{"n_layer": 12, "d_model": 320, "n_kv_head": 10, "norm": "rmsnorm", "norm_place": "out", "attn_scale": 0.177, "tie_embeddings": false, "init": "trunc", "init_std_down": 0.00638, "weight_decay": 0.14, "decay_fraction": 0.604, "decay_shape": "pow"}
MLP neurons of a small language model. Each row is named by its layer, matrix (gate and up: input weights) and neuron, and shows model dimensions 0-95. Each number is 128 + 24 x the weight over its row's rms, rounded and kept within 0 to 255. Numbers have three digits each. A neuron's up and down rows have the sign that makes its largest values positive.
A block is one neuron, or neurons of one layer that tend to fire together. Before each block is what it responds to, as a language model described it from the Wikipedia text at the highest values.

Completing place names and years. Final token of a multi-token place name or year, such as Wales in New South Wales, York in New York, and 53 in 1953, often after "in".
L3.gate9:140139148122151177146127159139119158125111148091103065130122123120156114131140120145134153109129153160097110130078141142113117152129070093127140150187136163122136205143112096133133126138132151141173144117141150139131109120125130185097129126129090099171110101093124114125145129123096113119
L3.up9:110172120129156127109121103105134130175145119138108124098116133098077168120118129130126086136098131101137142125088131116114108150113131120128074120120162087101112127103146131143136100092125154109122118150153092165106098091137134158112126122127080104160126104076118127128172121151131115121
L3.gate39:130114110092149130115080146154112113136057146138131136148078134101119138131151140122113198120123116149131090142109181101085117084130111137113136123096100085155114126144107138147144145147125129113148141140115129144145149148083117144146099121127137127108139139091145143118152154138117134129
L3.up39:133099183111072127149093112112118112145117138115153071098133108110124141098122121124121111108091130096146138119129156143173124108172160099119146121089152115119143140119128152126141115101112115090114136125158114154146122126132171090106100120126107116163114130139122138081106096150094164153
L3.gate210:157122086114132148091100145118101140138112123193112117126118143128106098124125111162087189116148134129155130133149191155120139138124130110117157124093071129097125125113124160158135088139114100091073120119177131131158132074088156161121140134114134108119115120124131133138117125120143130117
L3.up210:164113120155153138152119110151127115140101093148114116091151154144123133126108148163157182125082153146217143125155165129092122129162111118111125111097138103105153122149117118118123130146080106109136150118184109149177142108127157114123122132142148105136126123128163155138110124127117138111
L3.gate248:166105117092092122130116136138091126104118153117098134146132114137190166134176112140152124091173106134145089144115157119085088132125146105151151154115069168116148127153158138114108126125094123164103127123140136138162107110138122127110086165126110126089122106167137112096165094123111159155
L3.up248:143112155149133114110113178098096116169109124114111100116075121104154101145120148162108158138121123102176122128179116108126127115167134151121132114146121134115107112120156113152132147164163112109157120166095115129094107103123100128094128159135159148111107103104167135135081162116131121152
L3.gate310:132092118116136113096119074152137119111095138085091108125147110139156124097137069137133131079102089127141099151151149133132097161133150072119187118124068114129112140120139114131112141113137130165105141132145109132164157112064128134153094148177117112160100115125154135144109161121119102123
L3.up310:137144124124087152103094104128135166175126123109166102100129109116098123129093139091149139106133141159160100149136119102142125117118092125083123133110154086118132096113143109113103097141149165107126125131088145122143125142142131137131125118180159150108118138114124141091079138128117127162
L3.gate355:123146101114100157099137134138159136143129116115164137094132131135120155120143115127154072118128091134124134128097167121153129139122106153157151164121141119077167110159158133137144132100132153150126107103181144122129102162103088167137109136111116129140153141119131151129121122131118162107
L3.up355:123100112108119151146122132138152167127148160135140094134116118152112132120160123131125113119084128080081107132133165137142121100134117141138138143120140135117154116128120129142122147129083102107076094103153095105132133137149154108095160158160155114190135135122083139107123101112132181084
L3.gate361:132097112132147108125130133105159178128078129150163163155121124128127122117147109178115177106130111106140123129136144144154146125150104126153140158120104077093138151154082125155085113131131156135169140146147119141118157123103105156113180108122110107173143142159133110109065135130123092148
L3.up361:105143101154152134107119122131162123120077137111138150101161116089108169113143121141080129126114114105143098129114128101142123130130138103099139158101156131135106120116129108125092126131137188138125075141086111167125163119120096159120135145092099096125119151137168118111112151155145108138
L3.gate372:124103109111137181149111152136119155159115147136105125122146108107182122133141136101157158102096125145130096143122115118142076095138161125110114162132090145122148107135158095166125130153132082154159109109127130163155107142143066135173144184152143131125115102141117115116120128094105125176
L3.up372:156132127152096166171136082102093167123140168156148167119077118144123130132156123135144110130146151125147091133123122140100114175105150138127117122143123110106133127128121142077110167153146116087156139140152168081146161119125085120180171138155177125065130156128141141091188090140145148138
L3.gate413:160126109162136124097111150153141150121116123125127122159121100138105122099164158175112107099148105152142089148133131198123120140166114136128178150086134138120118139116127108145110112127142121136134139149180155158122149141115095141136136132153195109149137143152136133089089124104123177106
L3.up413:144090142134114116106122130129146171126092157144138158096098126129120126146115131138126136171164108110156159124114134155165113130154132097136098106131135122092115085161138161161115093131135108123147107123120153142123127136110083154098101131130141113144107141185124137095121114115099103078
L3.gate540:183125099113118158122098129124086150111118124126122173139095153118133156121152129137145157103122145136153140156125167108104084093106114178142177167125132138098117124143107142166125122126107114144147162182128120119168135079155089148119090158101141130108109108141110116099120122107150123119
L3.up540:168143156099120102146142146139109154125131147122159151126082114122149138152138119129137146107133155111158148130156180147146127095143137120122130145127097157105104128150134154161126126110097142143117126175125094151140107125139101100140110129124161108132129098142100104113115142116144147110
L3.gate608:164111108118139136126113127110134113082119107109067120155104133126123119133161122159089123144124135125096111133102151138081148160146093113125133153086121150122138163127088089147148127119123137111120106139161160095152141093120093106142132099131113084153146100115163096112159108130118157076
L3.up608:110135143138152135140115134117128119115131102113138111124175098156104150096142133140114149149121084162130105109128147128120116122132131118078116131117096131101146188134146108159149121122131127081127110101131153147112163094094100116147168108104049064161135102115120132096124066142122088097
L3.gate784:142140083109129116105083145117134167134142102095118132157103124156114201108145142139151138105091099134146107151141135096129107128109138140114133139122126155089119141140167141185135148143138100124156127127162173128103129127124117131115123136093127123145106109123146143122112112117124156190
L3.up784:168090096152093126064112116136111118125112105113119111109138120117127131107142153154143163135103117135226140120109155124116119104139113070112113080106110135102142146100163136117125152147131120140125137103200158127133172102085122121144121151089124112111106115124124123110116085103117115113
L3.gate1103:161102158142117136108158128118116105124115155103148140138111151088150150099137113163143166129120127124157093120092149055126154112169130136145140131138135130162130115152121140122095108138112093134134158078163127171116154148130123102062133145109104088138140094159153124148135089055090129099
L3.up1103:122152133137101130123140162123160143101132114116133107151147099117121162142124112165134132100098141156109133071146155121120112114153112098119148106117124152142138170112106128139112126132148151092151145134105120148119060124158098138145116126110101133181138142120153132136143138099124123189
L3.gate1199:131114088135120152126097151175105100135077138119109114103157129117163130138131105152138145167133092112112147160152127110092083132144146102168171161109119140131115146131085138126068104119140156160123113146142101142141126124071098121132143081114095094118096127144145102125103109120121126102
L3.up1199:186123094118102127087121125118152141174114124107117150107130091105097080119221117164154119109126115088144103149110138092109151128109156118135151150109164136123115130138099133115113107133131047100125154128135144107147127118138131150143113126133158137143120139108161169131106129143144127092
L3.gate1250:149124138123129133141115152141172168106144087153109145087159134119174121091147142118113155111150125113153105141125134158142091124122085105142131130122123126111107099175120142107099117131100155168153090144132138126086155112134120215117119142145113122124128112087123105143156112134083095109
L3.up1250:098135148087104150134127125108138127108080101156148126102112122097135128092148161146098177134111102162136111153156091151143125128101119076130160117089127124107115095134107138103134122146106146075119091129144117132150185126140129145149093120131083145150128099096156110115121130109101117118
L3.gate1279:191173122079131082124131107162147122114111132131154098150108115143104155090124115119119138101119110123191100119154116125125113129157152150135116132176130130129128137117171113137090096133126095102088122112159160140138145138085130147110115154114148130135122119144163115123117122125084143157
L3.up1279:122140142141109094108161150101111105102103100112144101112149125109087136167131147157146143128117152110142125122096078110118133109183109140127185118176122130122126132144107111148120143137125114126058126137136101188150127138074096113089094156145178137171120125117129127166140151141150100155

Digits in large numbers. Digit pieces inside multi-digit figures, especially vote totals, turnout and attendance counts in tables or dollar amounts, such as 220,14'2' and $28,'85'4.
L3.gate167:114141125125136110143149115151143159134139130143113138113115156111110125141142147153113096099117130165104104100152107086105123108121168115091141140112147103134121165086095110128144174130106112134172112132136108109186172173101105120147131128140144127142187076122122096116197098093145089141
L3.up167:107084143125138165135139183138137132121126126141092143127135124178143139120130154162141156130115123127099120145077112130128143141115181111151137126111086129182135128156123109124145095108147122131171149110112196135086110090106102128104136149120057152146145105140117149126100137108126112150
L3.gate255:147130149122113118143144127130148140071148149130112143119066165119145139107164143132097077124153109151144164106108110144141105120147129150088158133102109106133147112130140103139100117157133139117187108124127159124139148088124179102171139098145114129151106133133106134119163112106105156206
L3.up255:137163161169122108102166147103098165122147123114145145061158132105099120105094132125126069150134114166082137094090103099121160113112160117107095152115107133157131159103121111121140155123113138118166085124138156140122117116128136128178143117145201096133162153105136160152101142132146152160
L3.gate403:159159153156146120123121115106108111155111121117122122124144120098162170104136135103151122111110102186120083110109111117129116117152109077126163135170104143102122136154090111149102110122156112105119157122180131108122113125109093163136156141162105125118137122103137070140155119109103141101
L3.up403:169161099155112122170154150108145118122105115140094176162114130113116084150117112129179147071135079139147145109119114166117150147123160131126124142150121119141120117153158110136155106083159139124116176134104145128163094086123118097152120125134091094132114116104128115132151164153125113095
L3.gate457:143134130151141141101123089165159188097126112091106144185130146142108146104143147112121121159136127109120161096108157146138154139102113153090127138150162118107154134146157110136068162091127102076154152133135126101172136167150070146122123127123172144153104139156145128114154142125103155127
L3.up457:096137132118136126135113124120116143133113134120147103176060109137089134110150118160113126134112143129128124163121134173104134111102103164083096151160111138113113135121107100134136148116103108169127128128140118104115141145115160139130124188159149145122144145150125153130155160121106161104
L3.gate538:131146184135141118181131146083116118102066141173119122139113105109107114117117127154161132103182114141171151142111113103128122137175161100115156156120130144170134170135130130124115144166106147096132101121136096133128125088134121107137147143115171096135139087164128140108164118099126178141
L3.up538:086149120160163155128113112099118122147155102117127126157178114105089161149139151158106119123146079137094120110113114106125128137159137186089133183150142091095148109126140100116128094122158072127122126166125155111123128126084145104141078122179097099125105114129088125151133150112113194132
L3.gate758:142119099112146129164136124103167152116093115147133126089112176117151084137174157075122190101121098143171148107127134157090119129099098145131146098101113142104131108152110131147139135103140142148159138121130129121111166176138056138127126136114105141111164110099077134149090143106092143153
L3.up758:117108150139162119101112139064121115146133115128148156132089127095135101119126143112133138094120155120133133142092105130127086137119077152119136119171103132137061123127117113090134141104178104149135137116108154146080156150096107134120136141162128159114108083107102131128123153168121121151
L3.gate786:113134121177166114137190113124121087155091131127130147170088153100094139145156141114154138145116150154132097122118137165109154070180129127125172127139121118108169153118137134123098130117161144110137123155139140132093073084135144098109116155194126110154149140160134116122158122100144141120
L3.up786:107120108141169106092136097132121155137123149133091086129141129143162139119153152169143105152117144134171145118085092102118136120126109139113166092172123130096159143123159094115135152143106108158122110137135137137060112106141127106105138117130135119083130096155116145092123122112122148118
L3.gate820:140186163133154156104135144086123114107137095158136058124148086130165098122147103146141143113158086170100134149143116130164115131128101126106093176175102137162141139094118101134102160135103101135156126125122120115121085173116147116108113144151115185123121135086105151144140137108128140160
L3.up820:147138166145154117145090146103139115121116097139107112131130119089175146162113152141122128126150118102110143120110151126101122139173127151148130171123100106114130133139165140126104160101115120172142111145163146197126126093162147131150115120122130116165175149116170143126133107110120120133
L3.gate842:110127148124129140097144100149167137172140115112124130140134106112181138111137079149128164129109141147140146115115123137135109113088119148103130124140086097118138146146158097126131116152135133131143106176160144118161144115125090133142094138115063160130091145074124129128077116139100115125
L3.up842:160117161139109133126162137131130160154140132134129102166135128156138118114140091139133141159136145138106148110170093119121083100132142083116138131146064132142067153141136118108106150161138090139138120148133098108140139138117122117120120098129073125125120097084128128156129115117135126149
L3.gate870:142169124093091140126146146144128189129140124155106152086159131183132122107204141144148093108075124157140103120142106160166148092098098153107111117153117152114147167154163088159128138100133103136142145128166154091117116128124100119121117137169114130150143112148137109104125119126121146130
L3.up870:152097148144118137129138131149125150127118149106080143155094123114154126148171136197112115118130142120133160132113114163174165100095139133089149122131123180163151109127147149126144122126130130127090091152115156107122147140110116134128133113159135114134134138171097119131139128132094136107
L3.gate895:133109128124120107139111146134146157177140126099107096132140142138135106175126106119125151146149123099108125129123123132134126144128139168108155115139130143122153129128118105161113167145133101115123144116145147114106103138189134160094162136127096138177095132152141104131148089136107118146
L3.up895:091132080154095132159138118157115162108141141123147077153121117143149087133135152105107167127139117071110144116156131146120117135116123125130144125158138191133125137144103145116113130100116142112129125097119125150098122131149144124126156109091105102164093103123109134161135107074099131091
L3.gate914:106152134120111130171111120141145142158158118087086159133121168154122140110154130080131117124127125108135136114126131136152116163122148126093142139126185157117120134111159082150118144131145129133170155143134174114146111097146111160137113145165073116133137151125113113127110180132115110120
L3.up914:108153084123098120134146109128117137141130110119098113145086137129109146113165142142109148148089144098122137134146137127151115134128145128083162124118106181106151158093103098162118153152120156122144116128133150133127154102098154141115138128122139135114107149133107106095131132159146103116
L3.gate946:150162136140136127129158096141117113175166141121122137156091119140127152099123135145134167192118134089130110111118091125139136091106144121085120125150112143097118165146093102154120148139127079138126122136132175112088120133150120104092157142108118154143133126155124091134159143155102158140
L3.up946:148099094135195098147122148115105105162150100095117173177085101119135160120120101116111167188116136090113104148107078089101146163133142145095161113157134162149133137145149110163101131104139103116119161143108115089115127086121160089136123112140165136131108152154137117121138143157151112135
L3.gate1050:126093149143164122137136082164128113175091108153124141109147126112149078125104114111115144135124129156123107113117075206091118128132145159124171112163113144118125152090087073134146124134119153150124109139170117133104145119134095179150095136156134143121103110107120127134104173145111131125
L3.up1050:106145109140112127146161157062147125113117150130120169115151128135158110091178113174125122085133124088141111135160108116128120140178111082149128165111142161118105141154119128084116090128090120125152163130145144118138151110133186131139111142130115090145159135137158109136115141112128153105
L3.gate1078:134131129122126118139163092122148123178096148133123110132077115157137097141152137153148124122091121130138130109103134140103096124130130177155098134115123094121093120115144072117106152143204140135128115120152139083142124154128117122120129166091139123160112125087101152179157123147115093126
L3.up1078:104172143094121145125151186147113078121117109137133086163143103122114112118124110125157183120124142106121121183117112150157137164118116126109139164122083114162119142136098117152117119088100113129171144160112110156141090098140124108129136168100139118137160162108106111096109103100155125144
L3.gate1141:136152132146136110144148144117080105127152164122117149143150114100119109101155133129153193141113110146152131138059105138139097120145104113134135145135127071143111124125082151159147133108129142125113164154139103197129115137082152131151086131116134120107162070147115135117135177124155126127
L3.up1141:114147181105118140125111101122150156161114114118114144136118095104134116130133102100126113145124145141124129147113111165163155106123145122117147139154117131120152149117147154132134085137114164152112149094144131077158144122134144150123187072137181100132138155106106125131124127124139109140

Place and institution names. Final tokens of place, university and institution names after "in/at/from", e.g. Tokyo, Madison, Brown University; also commas in dates like June 3, 1931.
L5.gate89:153097158090123131138116128132132138142124114123100087106100120131102156101115136134117126089164113156179091132131176112106109098159133110152141113075117157123117129116105188122126110093168090135172147132123140124139173100131136145147105151153107131092140169151140103152140135094128112116
L5.up89:129136097143105150153128132141114154120086198133124133124120099137139123096182109119144128104142142106098136133104115140142126132105132122121088125118110142123167134132133153142144106155142140085075109096181098141152102077077116146150168168090171057124105120110144152092133118152171110130
L5.gate448:178124122114152107186173155144157180148124145147099139117102112139126164136146139130136109113154153145166079129111129122047078112118151088135105122112134137113095165148151178109116171124109154137108090097152107111138193131125073131149144097150161136098135137115130146134122156135131140078
L5.up448:174138077110135135104134150138147136155129161134117144149127135154131174109147121174144144132125080168154118113084140112130157118124131105143116199088132164119133114159101148159161131109119138122134129126097112083153141152135096170130152137097161184131112123123147115115125129118183115093
L5.gate612:175124100124113139082108185115110145137163145201112172147087176144119097120199123134128136123122116112141101122109092130133094107130127172113118139093129124079139115124115117150163105112134111113158132125118153103161113088138098124152186145108098108131131126137105091121134126110160146162
L5.up612:168126054143123095093124142126106129133119155150105140149127141114122090101158135117130144122139126112135109119104130146101118128125155138084125137123167090103126156132136167135153077136113131129118127087110127121167120156126081095129154116118086125125154130124102105161138124117121128160
L5.gate1079:166129164111109154108110148111094129154120093147127164107121123142101138110143126117134126140120092116121081129111147176122118156135103132139138143122100095102130098111164115145151149159138111127093112136124147101173132066095114161156165185138154094094124168125122117136182098136109138163
L5.up1079:124109102139138138074131089147172129164166132124148073136143138093076113130118155132117148104126103150187125125163132127136121128148164133074162111136134145086147132120052133153133151099094121124135121123105081121134168148121122158131099129083100147150131117139136143113130140153097095132

Number completion tokens. Final digit chunks that complete a multi-token number, often in wiki tables: vote counts (72,885), attendances, and years (2020, 1954).
L4.gate177:139071128124127157132184116109099144108107083190110135147116121163134111139160139130143095116127114145152143115147143130160126088155126163138111148083087142149125110135176111175138100064144117157095141148132130111129108108087134129120124124128094109156154107138121135160117139129094122167
L4.up177:109137125113158168159153115084111146158122123129064138146140117133138170180130134136142107084092121111138143097136132119142170114149130141127085149121135180145174124098152075158155126109122103156135117140121145149124111126108116126119096136124105101081130078109132110135088121130159140112

Name and year completions. Final piece of a split year or multi-word name, such as the 07 in 2007, City in New York City, or ia in Malaysia.
L4.gate618:139142131081129146087085123108151102144162102112117148118107104143111139078150134124116126082122121163155121124160139144116115113128124173127118163134074150082130130110139111160149118119150111120095142146175138110132161093136127170124098174140111108125130163127125149138108150127121150153
L4.up618:174125080110090138105082078166142097105120122143126118161112129162159124133182112141180139128119134164176124144137134126108100125125108167064165159108128133117091143096090112141129164133132098130117130135165131077127174129079134155109119113120128079151105133098100092127149134121134127163

Decimal digits ending numbers. Fired by the digits after a decimal point that end a numeric value, mostly in stats, results and election tables, as in 5.00, 57.62, 51.7.
L5.gate313:072125146137108146156119172134128111115154124140129140140089103095169095151141133170104148146110107127054164090146124105145141137115108164139132120144151153136125111126095125109116144131185091124131121128135175151140102129114143133170157155140127109126127127167123164138151140078110170128
L5.up313:127130191123114170143132153089122100121174150159070130126116079115136128150127117099113133126137108109079142115172137101125140144129113133102133123141124087104108106097105108128126140173137073126132119146084128123167112151135113127133121163148134104125106122143114150117119153123102155135
L5.gate567:130144118131188146150091137071145141120104135147135155132122175115118118171146120136108146116125088100104092126133131119147155129143143155114135130106131124169126128124123068143131123104104090141158155167079145115126126106120129155163127123172144148137119125132135117122141146119124128126
L5.up567:107114136099096094142155118163101115129123183125110123117110142136145132167122119141154136111105165131117136127149143157141128117180150086145155094129101109145119188131084146129146131124122124109131120104143159100124146121099130147126095150148138138136150158169141118094111148116125128107
L5.gate937:079137157122106131136178171108084135139136101095156160143108145164122113124122132127126110096100146168123145109137098134120119148124141153115146142158122098132149117121150090160135132146160156128149084137123190120106132141085113091076138134121097093157143117152147132123105159109129124173
L5.up937:131109091147092123105136118091105116129102118149129157145134146148101130124115107111149118129133091115071123111123143167126100120143124139158121150111149112120128146148091167091126100095162102168132143114104154192141120135129139136111115124079124122110166137155095145165190124142122114159
L5.gate993:141136153112154077127148097161117137108114147094087160096096182125135184144129146138127053128101121103140127126107144101123115143102152172122143156120136150146134093147160109110098091146134132153129137151086138161147122150089153100139163141114117148126142153173092103145145135171136109145
L5.up993:097145120166110159116083148103116104132111122138094120133141091134202127143134159146125174141115110165133163115078121122126149089139148134135163132152095144129153172094103076116103155128159164131160138117154142089147136127184133103135112174113113146147105142141159111110110086116131157106